Weights of a small transformer language model: MLP 768 tanh GELU, 7303 steps.
MLP neurons of a small language model. Each row is named by its layer, matrix (down: output weights) and neuron, and shows model dimensions 64-191. Each number is 200 + 30 x the weight over its row's rms, rounded and kept within 0 to 999.
A block is one neuron, or neurons of one layer that tend to fire together. After each block is what it responds to, as a language model described it from the Wikipedia text at the highest values.

L2.down279,210,193,216,176,209,195,175,228,216,197,202,188,187,252,236,154,270,204,182,209,192,192,222,133,203,252,176,248,193,236,220,208,208,210,162,182,198,215,206,187,193,185,224,240,240,233,210,123,177,155,232,193,219,250,163,169,204,230,212,230,185,201,207,131,196,223,209,178,158,158,195,187,156,254,212,206,196,221,181,159,171,194,221,158,175,251,200,201,199,192,206,220,184,210,189,246,220,159,148,259,169,153,195,173,208,167,232,243,195,185,186,194,267,245,188,172,169,144,171,183,117,195,217,172,191,137,212,162
L2.down346,195,234,216,128,225,190,148,261,228,237,164,205,208,199,193,214,179,175,192,179,230,128,213,208,163,242,165,174,201,248,157,172,237,185,211,222,145,226,219,209,194,201,252,195,210,189,178,193,199,162,209,217,203,213,198,163,213,191,195,241,189,220,203,190,243,113,257,199,229,185,198,182,221,190,172,263,268,188,229,166,192,215,175,199,214,171,147,238,194,148,199,200,167,163,201,178,191,218,247,163,187,139,181,222,287,205,197,233,185,219,153,178,225,184,234,244,176,171,123,208,149,198,221,205,190,177,186,193
L2.down353,219,195,164,217,230,168,140,221,182,193,205,200,170,174,200,220,190,186,199,256,275,194,211,248,186,222,160,198,169,262,174,213,170,206,205,141,161,169,189,154,236,246,200,267,239,226,214,244,225,199,196,177,181,191,210,156,184,181,232,207,194,215,220,248,195,201,241,173,135,214,190,166,169,138,209,214,184,197,276,204,167,199,253,171,167,228,196,173,193,162,187,235,196,179,178,195,248,175,170,172,174,162,170,159,190,227,191,221,232,171,159,192,238,197,189,243,124,149,195,175,198,220,209,235,173,112,181,198
L2.down715,173,205,125,201,186,199,222,219,185,214,255,131,241,279,157,208,220,188,258,226,199,235,211,237,189,211,202,180,185,214,196,186,250,222,167,167,245,207,195,217,202,195,205,199,197,174,183,216,226,199,236,181,230,231,206,206,152,211,190,217,219,151,172,237,205,196,244,206,221,185,162,185,241,157,199,197,259,177,182,176,223,197,206,208,251,204,177,170,156,176,161,166,184,210,174,125,290,198,216,252,163,166,157,228,198,163,207,283,216,196,207,219,204,207,177,224,267,215,181,178,174,192,212,175,179,146,229,194
Description: The word-internal fragment "ic" (also ics, ical) inside names and words, e.g. M-ic-hel, part-ic-ipated, Ch-ic-ago, bas-ic, off-ic-ially.

L11.down159,151,225,216,189,166,203,149,154,214,195,244,203,165,194,214,198,179,183,231,193,247,200,156,195,247,198,156,196,139,200,264,225,263,183,205,186,232,207,208,160,202,250,244,227,204,187,181,201,221,239,222,196,173,251,209,215,149,224,164,203,217,184,218,221,210,207,165,207,166,224,164,165,146,224,200,233,251,225,164,219,148,152,219,245,161,222,191,220,162,177,240,200,197,199,224,198,215,207,207,156,212,188,194,187,203,255,210,200,227,170,228,171,120,219,118,204,178,193,230,191,196,198,172,263,234,204,200,154
Description: Continuation pieces inside words split into several tokens, mostly verb endings (-ing, -ed) after a stem, e.g. creat|ing, arrest|ed, cert|if|y, est|ab|lish.

L2.down147,155,178,218,248,225,150,212,202,275,179,139,225,196,202,187,123,195,188,227,169,234,248,209,179,226,198,185,223,245,196,185,186,246,254,170,183,138,223,255,181,195,194,190,217,247,137,160,241,177,196,173,196,209,164,203,186,172,210,185,217,261,223,200,194,189,161,200,182,174,187,256,207,192,172,202,174,236,178,160,211,235,160,201,226,210,175,190,211,192,178,210,172,209,183,181,215,217,224,234,166,175,208,181,203,236,119,227,164,212,153,136,215,189,191,206,159,198,178,184,221,194,236,191,216,189,210,210,195
L2.down255,204,174,226,217,250,181,236,186,173,209,243,246,223,207,99,190,230,214,185,236,185,209,230,160,219,164,188,182,174,231,158,233,220,182,198,184,147,254,240,173,159,220,158,197,194,217,195,146,126,231,214,198,181,212,150,179,218,172,159,253,219,204,193,186,249,241,199,233,158,198,233,244,171,181,174,235,196,171,232,196,193,163,195,178,199,168,206,211,185,222,216,152,281,137,205,220,210,247,204,124,229,186,197,177,189,218,195,218,226,197,146,185,219,151,128,220,187,194,218,207,211,215,214,174,181,150,253,184
L2.down460,137,153,230,177,235,215,246,213,182,237,249,198,179,190,184,193,177,192,204,218,221,208,240,147,199,171,161,176,176,168,172,237,220,139,207,198,161,233,250,216,148,232,186,183,223,231,154,189,137,268,218,243,212,203,166,202,179,177,181,250,254,231,235,158,224,192,238,215,197,193,171,226,193,165,213,206,202,181,231,235,205,164,174,179,144,160,156,195,156,153,227,180,221,146,258,173,203,230,186,218,188,202,174,173,204,217,215,196,209,175,178,230,196,226,188,188,199,188,206,133,209,186,166,181,192,211,218,199
L2.down713,260,204,202,238,210,227,187,186,222,145,212,159,215,178,164,135,248,179,215,162,191,182,171,218,253,198,195,226,194,244,209,192,196,202,161,185,204,196,314,205,171,152,199,238,222,172,208,197,206,226,215,187,190,208,176,175,158,207,188,169,196,127,222,155,198,221,178,176,209,206,196,172,208,199,250,220,202,223,173,255,217,213,201,254,172,200,152,205,191,211,142,192,202,153,130,217,237,237,175,207,197,214,197,246,213,177,178,208,260,144,216,231,213,208,163,146,194,178,226,208,200,209,189,232,235,147,181,231
Description: Opening parentheses after a name, title or term that start an explanatory aside (Bill Owen (as Sam), AST (UTC+3)), plus word-initial "re" (re-released, receiving, repairing).

L9.down124,178,163,211,183,204,218,158,176,194,196,218,273,168,224,184,211,164,176,205,157,198,220,261,169,237,167,184,130,197,167,206,250,211,246,183,174,208,224,168,185,185,187,229,159,226,198,182,200,228,230,148,231,185,208,217,216,217,175,243,190,180,235,231,232,214,223,239,199,206,231,262,192,197,235,174,214,187,194,190,194,194,184,237,215,250,231,199,199,176,150,160,169,229,183,164,158,202,146,251,178,186,210,224,183,162,200,192,168,140,113,228,190,185,170,252,217,174,207,231,225,230,174,181,276,242,178,262,195
L9.down315,189,156,217,190,168,156,158,216,210,230,263,211,186,200,240,201,165,239,231,219,230,209,184,243,195,173,231,183,203,227,155,197,198,245,215,203,253,190,247,229,235,145,188,163,215,203,201,200,214,161,174,208,200,183,169,188,248,220,144,238,211,174,225,198,257,246,239,196,234,160,167,181,227,218,176,232,192,205,182,231,201,186,200,172,154,167,197,175,192,243,177,164,200,180,235,125,177,148,232,161,110,194,162,157,206,213,198,212,212,203,183,205,209,180,172,221,209,222,246,224,208,251,196,177,199,188,236,193
L9.down554,181,218,197,205,185,188,176,210,244,217,155,177,212,194,189,209,156,156,196,241,201,158,237,229,162,209,202,234,192,196,134,202,213,245,184,184,224,149,196,165,216,154,200,205,186,200,252,248,217,217,207,194,172,181,206,223,198,211,165,233,233,203,187,177,210,195,212,200,223,179,182,167,200,188,206,171,195,183,192,242,169,175,223,213,227,191,165,180,158,192,148,249,179,225,216,209,192,211,180,185,223,186,219,231,187,249,259,129,188,236,238,181,224,192,200,153,232,197,248,172,179,225,184,250,258,227,264,214
L9.down749,180,251,192,206,249,175,197,227,234,228,196,211,159,226,226,212,235,187,168,249,258,257,202,200,210,161,166,190,240,199,199,161,237,234,140,168,164,207,170,170,268,196,179,216,207,198,158,248,204,216,240,192,210,215,163,182,226,150,175,248,181,272,172,139,175,210,208,220,170,248,196,185,165,188,199,274,248,242,208,173,172,206,204,193,235,186,143,218,170,154,227,153,158,193,215,168,160,165,248,163,191,247,217,207,151,242,238,227,175,227,226,196,195,213,174,188,171,202,222,186,172,168,217,187,153,172,258,223
Description: Fires on the final piece of a split word: past-participle endings in passive verbs (represent-ed, identif-ied, consider-ed) and the last digits of years after 19 or 20 (20-24, 196-4).

L11.down242,225,203,278,201,157,238,204,172,161,233,227,186,225,168,176,233,158,229,224,182,199,196,217,158,218,204,210,219,208,235,168,187,206,187,198,209,166,171,211,182,178,167,171,203,209,209,202,223,194,186,172,172,170,209,191,193,207,192,224,155,205,191,206,287,228,188,261,248,149,155,163,256,202,208,220,201,159,146,161,177,229,181,196,191,219,290,160,178,249,190,171,266,229,165,189,171,199,193,212,175,214,191,192,191,204,191,181,202,217,177,185,232,281,248,169,190,162,168,216,209,200,225,221,223,207,169,187,191
Description: Word-internal subword pieces, mostly non-ASCII diacritic letter bytes in foreign names (Mureș, Władysław, Potosí), plus English fragments like if, anc, ur.

L9.down133,168,192,125,196,239,228,193,239,174,149,203,170,203,254,189,172,182,214,235,287,186,269,184,210,257,187,179,187,196,218,208,144,196,207,194,230,225,202,235,219,153,230,229,154,218,177,188,197,156,193,142,235,194,172,232,200,175,210,206,193,200,174,213,204,208,181,181,204,183,174,180,211,176,208,235,208,207,150,204,256,210,196,223,209,190,252,156,199,178,257,154,233,234,241,223,142,230,187,182,221,205,207,226,145,180,199,204,204,200,203,220,159,193,197,191,218,243,147,221,230,176,175,166,179,244,148,152,209
L9.down209,201,169,205,182,221,226,213,206,181,193,257,163,183,224,210,232,182,236,225,248,214,193,177,181,185,222,154,169,110,153,198,217,132,204,236,267,238,241,229,202,143,221,192,220,218,194,203,194,181,214,150,211,195,222,235,200,205,197,218,205,248,262,207,157,236,195,205,193,199,228,209,195,187,154,181,204,209,217,219,233,202,174,200,217,241,168,133,201,166,145,182,243,144,237,203,213,225,215,237,201,225,252,203,169,167,135,166,187,218,231,169,200,208,183,154,236,187,186,223,159,223,138,131,198,164,174,173,228
L9.down484,161,218,220,200,201,151,251,158,116,236,241,188,219,211,216,212,181,257,254,163,189,210,187,192,227,150,177,189,185,156,218,178,217,175,234,218,190,207,145,207,207,196,192,199,175,175,232,215,169,195,149,173,267,213,162,239,174,197,236,175,256,230,193,221,188,222,181,257,220,227,187,198,185,221,191,204,200,201,239,173,194,176,199,239,210,182,191,243,214,194,150,164,198,215,174,253,199,152,209,264,188,155,230,200,279,201,219,174,232,176,191,214,184,237,253,222,213,214,250,235,212,177,120,172,206,165,176,201
L9.down624,206,184,161,165,198,191,186,247,203,171,186,216,213,204,227,202,176,253,210,185,199,205,213,178,239,199,188,196,229,251,183,87,188,243,251,212,243,193,179,203,224,177,203,222,191,234,141,195,248,221,208,156,205,194,222,275,173,182,257,172,198,159,212,214,219,200,206,166,200,187,195,246,166,228,197,164,174,218,214,164,242,267,202,208,211,241,259,178,224,183,243,198,147,234,128,167,211,240,209,201,160,215,214,218,177,244,195,214,175,191,203,220,190,191,213,184,174,171,241,225,211,166,224,201,194,199,154,233
Description: Short word pieces, mostly "a", right after a word's first letter or two, as in S-a-udi, S-a-fety, Be-a-utiful, also accented-letter bytes in foreign names (Osmanpaşa).

L11.down272,214,206,201,245,190,179,209,178,194,217,164,131,167,202,202,166,232,136,272,230,186,185,199,171,161,209,140,243,237,215,144,167,186,204,191,202,199,193,211,185,231,233,208,191,197,243,176,141,215,234,180,171,211,229,228,158,197,199,187,197,203,218,172,205,220,194,189,227,224,217,226,207,254,176,183,161,208,142,162,205,222,259,207,195,213,200,203,191,205,255,262,160,192,152,147,188,218,247,227,150,241,200,188,206,238,216,177,182,246,195,185,155,191,187,205,198,139,224,172,213,209,170,238,167,222,101,243,218
Description: Word-initial single-letter pieces, mostly m, M or n, split off a longer word after a preposition or article (M|oscow, m|inutes, n|ight); also "the" after "at".

L9.down58,226,199,190,216,161,238,225,182,201,137,182,204,279,224,196,164,220,223,207,262,158,220,160,134,194,269,242,213,246,213,195,167,225,196,171,228,299,201,185,212,188,196,189,228,154,232,209,125,202,209,162,245,170,218,135,202,221,193,165,161,222,192,187,168,163,211,189,143,149,196,210,212,207,170,252,227,196,193,211,201,257,226,254,174,273,209,182,209,214,205,220,172,234,165,194,203,225,196,221,198,186,217,128,206,170,207,191,133,187,183,242,180,251,156,174,217,178,228,177,227,176,226,176,220,179,244,223,156
L9.down96,219,169,216,220,210,204,171,229,228,236,234,171,161,223,221,176,226,182,205,178,213,229,219,196,173,183,204,188,207,191,234,138,207,245,256,196,231,207,155,180,206,238,224,201,210,217,156,193,205,252,178,225,208,172,147,209,196,198,227,171,181,205,184,200,198,239,233,249,202,243,158,146,188,237,170,192,180,195,136,185,205,208,196,172,152,136,215,207,255,188,226,191,183,188,253,168,210,202,230,179,221,187,244,155,198,250,248,129,192,221,183,142,218,163,208,153,166,197,190,259,211,178,245,129,258,163,200,206
L9.down280,217,193,168,151,160,161,206,197,227,242,209,144,212,182,213,155,172,189,240,239,218,235,163,176,163,202,194,171,206,210,203,197,198,169,169,206,174,229,127,233,209,202,218,214,133,113,224,164,231,175,221,216,189,196,182,206,193,187,243,200,173,169,236,184,155,204,181,205,246,223,250,226,180,202,201,242,232,218,219,255,151,181,188,216,203,163,171,179,207,194,158,162,208,227,198,204,165,218,213,198,209,215,228,219,251,208,179,204,178,178,273,259,221,239,182,202,239,230,178,253,196,241,192,237,226,188,210,202
L9.down685,206,148,227,191,198,232,209,201,175,218,193,160,195,223,235,188,253,229,210,246,219,232,221,194,201,172,165,180,167,188,202,186,175,204,189,222,240,227,214,178,256,213,147,211,203,174,217,226,153,152,188,233,217,223,240,181,169,230,189,259,160,171,192,215,234,208,189,199,167,231,201,169,194,161,209,186,214,222,179,193,158,156,141,182,137,216,210,185,229,212,185,234,174,187,189,224,195,135,176,271,228,198,271,121,109,179,221,185,170,244,170,220,212,229,200,221,241,223,196,220,189,234,203,246,203,189,234,183
Description: Short middle pieces of words split into several tokens, like le in Chevrolet/González, ic in voices/conflicts, im in Baltimore.

L2.down23,184,255,213,197,256,190,229,180,161,203,212,191,141,233,199,206,212,213,238,188,158,182,205,192,239,188,196,200,209,180,191,171,206,221,212,235,188,210,223,272,192,228,233,192,198,191,132,163,237,168,192,146,220,179,206,236,212,206,224,187,144,205,208,179,241,180,238,220,176,234,134,158,196,176,206,191,222,192,173,186,183,251,217,184,231,186,231,217,213,163,167,231,139,112,235,213,250,190,191,223,191,200,233,250,161,247,271,176,206,224,235,203,169,288,216,242,170,182,214,191,156,187,207,188,227,211,156,234
L2.down149,214,217,229,256,186,196,195,190,162,183,241,204,218,163,222,195,206,197,209,183,230,154,155,171,245,245,188,203,159,182,181,202,213,238,208,180,217,220,232,142,182,230,78,247,206,214,123,226,253,201,173,205,128,190,217,250,169,185,198,184,232,183,184,209,250,159,210,221,249,197,133,228,192,274,205,224,225,229,172,202,156,205,192,173,240,204,156,231,191,156,197,213,201,259,208,159,195,187,184,189,212,218,234,192,189,189,227,183,217,209,198,233,176,217,227,191,167,183,193,210,193,225,138,217,230,158,216,202
L2.down172,182,173,253,221,244,261,168,206,170,213,168,229,179,213,208,197,223,151,227,169,185,158,182,220,211,269,192,152,198,201,144,140,291,214,240,157,225,185,260,213,213,222,188,186,212,185,210,188,199,160,215,232,166,201,206,167,246,160,214,254,184,218,176,211,194,221,227,240,272,205,184,230,203,211,172,254,174,196,187,165,184,177,181,165,191,184,163,254,181,126,193,163,158,138,187,168,206,162,153,224,189,202,202,236,225,194,205,165,201,180,260,210,204,181,173,185,167,241,212,227,142,203,238,210,232,203,178,232
L2.down661,199,187,207,266,229,189,157,172,133,200,165,184,213,254,205,200,217,231,218,157,172,205,165,164,233,250,232,172,178,175,236,231,228,207,228,192,246,159,189,222,223,204,195,191,209,154,141,194,178,182,135,186,173,207,171,180,196,171,255,232,186,174,174,187,192,139,242,203,173,224,126,212,168,221,229,185,195,162,173,163,214,173,175,204,215,218,213,185,214,186,174,179,181,152,208,163,220,161,160,219,183,190,255,208,190,169,223,242,170,209,236,292,199,205,207,165,201,201,254,227,231,208,197,230,215,155,233,236
Description: Fires on partial bytes of accented letters and special symbols inside words or names, as in Bagnères, Tarapacá, Öztekin, £, ′; also on a capital U after a space, as in U.S. and Umberto.

L11.down289,197,208,187,182,137,187,216,195,188,195,225,212,221,192,156,164,179,245,206,179,199,160,256,208,230,261,165,209,191,163,168,236,268,221,216,168,208,229,189,152,205,156,192,118,205,197,235,154,186,194,190,244,234,212,150,161,203,197,207,183,246,187,194,299,242,211,215,213,134,202,228,195,177,217,196,216,207,136,240,187,234,163,196,154,208,184,202,254,202,255,291,228,172,212,233,256,191,207,230,194,226,161,179,201,178,211,188,193,202,199,228,179,237,180,165,204,193,181,192,210,234,217,184,180,242,201,253,143
Description: Short consonant-led fragments inside a split word, mostly right after a prefix like pro-, as in pro|c|ess, Suc|c|essor, contro|v|ersial.

L2.down69,219,162,216,222,125,200,182,193,213,185,270,189,210,136,196,154,158,204,198,207,195,210,191,166,211,155,216,225,177,225,175,207,214,262,228,226,170,212,207,215,204,226,249,222,142,207,202,181,199,190,161,247,205,187,196,215,213,189,196,236,180,235,154,257,180,182,160,197,194,191,206,157,140,177,201,192,206,199,211,175,229,158,151,132,229,207,189,257,182,244,220,224,231,181,181,239,205,188,186,249,209,227,117,204,219,264,227,268,227,230,190,222,135,177,138,212,186,200,163,156,170,225,215,221,222,140,225,188
L2.down145,184,198,175,201,206,196,174,233,224,169,231,213,196,238,198,146,203,237,227,219,160,198,184,132,206,179,174,220,204,232,171,143,180,213,220,220,201,165,222,218,186,161,229,185,145,177,233,228,256,184,233,221,176,184,231,255,210,196,206,252,242,215,216,174,183,192,201,204,214,225,212,184,236,181,187,214,172,188,230,229,161,248,130,140,203,232,210,177,155,170,141,176,208,212,157,225,240,178,145,172,175,238,189,205,180,184,209,197,279,190,221,242,192,202,181,205,192,196,183,147,173,152,147,141,245,192,223,194
L2.down219,251,137,219,191,180,248,191,169,209,194,226,203,216,176,181,172,175,224,198,205,166,186,208,185,238,209,184,160,213,261,132,201,191,186,255,210,156,210,160,172,177,167,149,161,204,191,203,143,199,194,237,196,157,216,220,225,186,220,183,240,191,174,194,172,199,174,221,189,190,192,245,158,235,224,198,180,180,200,170,176,198,210,148,197,202,234,214,167,191,224,212,201,178,196,157,218,229,169,208,175,164,171,224,190,209,176,199,267,254,154,239,216,163,205,222,230,198,210,152,159,175,207,236,210,213,201,199,218
L2.down732,185,191,198,206,184,227,185,185,191,213,174,173,204,191,221,190,228,177,193,209,202,213,150,195,195,169,199,233,253,222,171,232,211,205,232,151,183,189,194,207,217,153,142,176,213,146,157,194,182,178,277,243,182,181,158,205,185,218,196,208,203,261,191,174,183,187,225,242,194,231,170,172,162,236,198,203,153,170,216,216,209,202,164,178,233,223,239,225,158,221,224,174,227,213,154,220,220,208,147,214,216,191,223,220,174,265,225,257,216,191,210,217,202,205,210,270,205,229,212,226,158,210,203,196,215,196,188,187
Description: The token m or M split off as the first piece of a word, as in m-ember, m-unicipality, M-anchester, M-erit, m-ajor.

L11.down387,186,203,206,201,237,211,231,205,194,219,183,182,185,258,191,188,222,245,222,182,199,196,225,193,235,202,204,243,200,220,226,169,207,234,178,211,158,243,193,194,155,245,173,205,232,224,166,190,214,188,191,178,222,188,143,261,233,207,225,204,169,227,213,146,222,140,206,193,167,160,225,204,174,235,211,205,141,192,205,208,173,221,246,212,227,165,206,190,139,224,144,199,186,201,203,158,186,118,224,173,205,211,254,234,214,144,211,177,189,148,189,243,199,267,219,178,145,199,163,125,192,175,214,198,215,160,215,240
Description: Pieces of words the tokenizer splits: endings like later, Opponent, before, appointed, and capital first letters opening sentences or table cells (B-ut, S-ome).

L2.down0,143,209,253,198,221,214,225,214,181,230,188,172,202,215,199,232,153,230,222,187,199,192,193,187,198,149,199,200,177,133,206,180,215,228,156,224,234,212,221,184,211,196,191,210,109,231,259,246,194,175,203,206,222,195,189,166,204,129,218,232,213,237,208,161,175,173,244,221,262,194,254,228,179,210,235,198,226,195,210,176,205,218,203,152,155,202,186,190,197,224,207,178,160,172,198,159,223,200,205,217,195,251,206,256,199,195,182,230,214,189,176,254,192,231,150,215,151,218,202,156,236,186,183,134,179,217,159,272
L2.down142,184,201,190,157,226,244,180,220,206,211,193,155,196,185,223,155,218,180,164,173,175,181,233,181,222,189,238,199,172,180,225,197,194,202,216,240,239,193,246,203,220,208,180,159,225,212,213,198,166,163,192,230,196,175,124,218,223,245,186,267,196,184,210,217,188,234,238,176,193,199,228,170,212,208,172,182,246,189,180,210,223,207,222,252,206,228,189,157,186,223,187,195,132,170,219,235,192,240,208,253,158,245,220,335,232,148,214,173,192,154,180,187,259,185,175,227,250,228,202,201,135,197,181,166,197,176,173,259
L2.down184,228,195,183,213,136,186,185,201,232,194,199,179,196,200,221,237,157,181,176,180,206,243,136,185,185,203,206,217,238,186,185,174,214,167,227,183,191,164,187,194,236,160,131,242,226,212,261,214,253,143,231,183,230,148,149,175,176,183,193,199,222,240,186,184,193,202,190,205,223,240,190,236,223,171,241,165,212,259,186,226,165,216,188,173,171,191,194,202,217,232,197,217,197,169,187,197,249,180,139,184,243,194,242,245,204,213,210,235,234,169,212,208,211,210,145,184,155,236,190,149,184,192,233,177,186,209,214,246
L2.down721,136,172,196,207,209,250,190,253,187,139,175,200,227,215,197,186,206,207,135,203,169,170,232,177,236,193,224,243,201,215,212,185,181,229,196,213,253,184,209,227,219,150,166,195,220,193,207,278,166,185,193,154,220,163,161,219,159,199,225,225,175,241,159,174,195,167,206,158,237,222,234,211,189,233,215,202,196,201,158,158,183,224,218,185,180,162,164,202,178,189,193,181,163,205,164,212,167,234,197,257,170,215,251,217,195,165,229,201,242,196,167,209,253,167,149,159,143,165,246,173,234,183,233,131,216,203,108,207
Description: Word-final -ing, -ed and -ished suffixes completing a split verb stem, as in publ-ished, establ-ished, blam-ing, happen-ed, across varied prose.

L9.down228,189,161,196,224,169,192,135,229,212,189,203,157,177,165,179,197,193,181,161,220,183,219,266,171,218,242,242,175,228,204,165,200,200,181,255,208,195,199,185,163,207,202,215,217,193,199,198,192,189,215,218,174,182,207,216,192,191,210,185,138,230,231,217,193,209,173,270,177,223,213,214,240,193,218,183,171,199,231,139,178,219,230,159,217,227,185,171,169,207,165,179,179,248,190,194,190,256,196,227,209,203,168,181,202,210,200,227,181,198,203,204,156,226,172,182,192,134,171,174,238,228,128,179,209,139,184,193,268
L9.down274,197,163,213,217,136,177,137,176,175,203,215,184,171,210,200,210,188,236,251,197,214,195,209,203,205,211,100,194,202,213,171,210,183,213,203,175,194,179,222,175,171,262,246,194,233,248,216,195,191,181,194,252,182,194,199,143,223,155,193,190,236,256,195,229,241,230,235,176,177,251,200,222,215,181,188,198,225,242,192,197,209,127,199,167,205,200,182,197,174,202,209,206,177,180,202,152,182,182,206,186,164,223,225,260,282,222,200,198,190,177,184,201,168,157,218,228,143,241,207,139,193,206,195,179,214,210,214,229
L9.down725,220,249,220,208,209,164,187,186,234,176,234,205,198,183,193,193,161,215,206,168,201,223,211,171,223,235,206,191,208,188,240,237,190,196,215,261,229,223,206,235,239,193,235,214,156,128,217,186,150,217,259,186,169,182,221,222,156,159,180,163,214,203,196,231,234,135,235,183,154,250,173,228,214,175,217,156,235,190,209,202,217,137,235,193,237,220,144,246,220,194,138,208,262,181,195,188,224,231,226,229,184,208,179,192,148,177,222,226,154,183,212,157,164,160,202,223,161,187,182,148,208,114,206,194,225,248,221,185
L9.down739,202,174,224,210,220,221,172,174,150,204,226,150,222,218,98,234,187,213,186,182,179,209,187,234,225,228,234,181,154,170,186,280,198,211,184,171,258,203,196,200,235,200,208,200,207,158,177,210,158,248,165,171,210,241,176,202,260,169,234,233,222,224,193,195,200,165,180,218,212,122,143,195,193,174,203,212,192,152,211,265,188,195,156,210,203,190,216,206,209,188,292,178,213,192,246,170,228,235,223,167,170,226,189,221,160,190,202,159,228,194,261,206,160,215,207,169,191,172,233,240,216,194,171,158,205,194,212,207
Description: Final pieces of words split into fragments, as in wh|om, w|ith, be|ing, plus sentence-final periods mid-paragraph before a new sentence.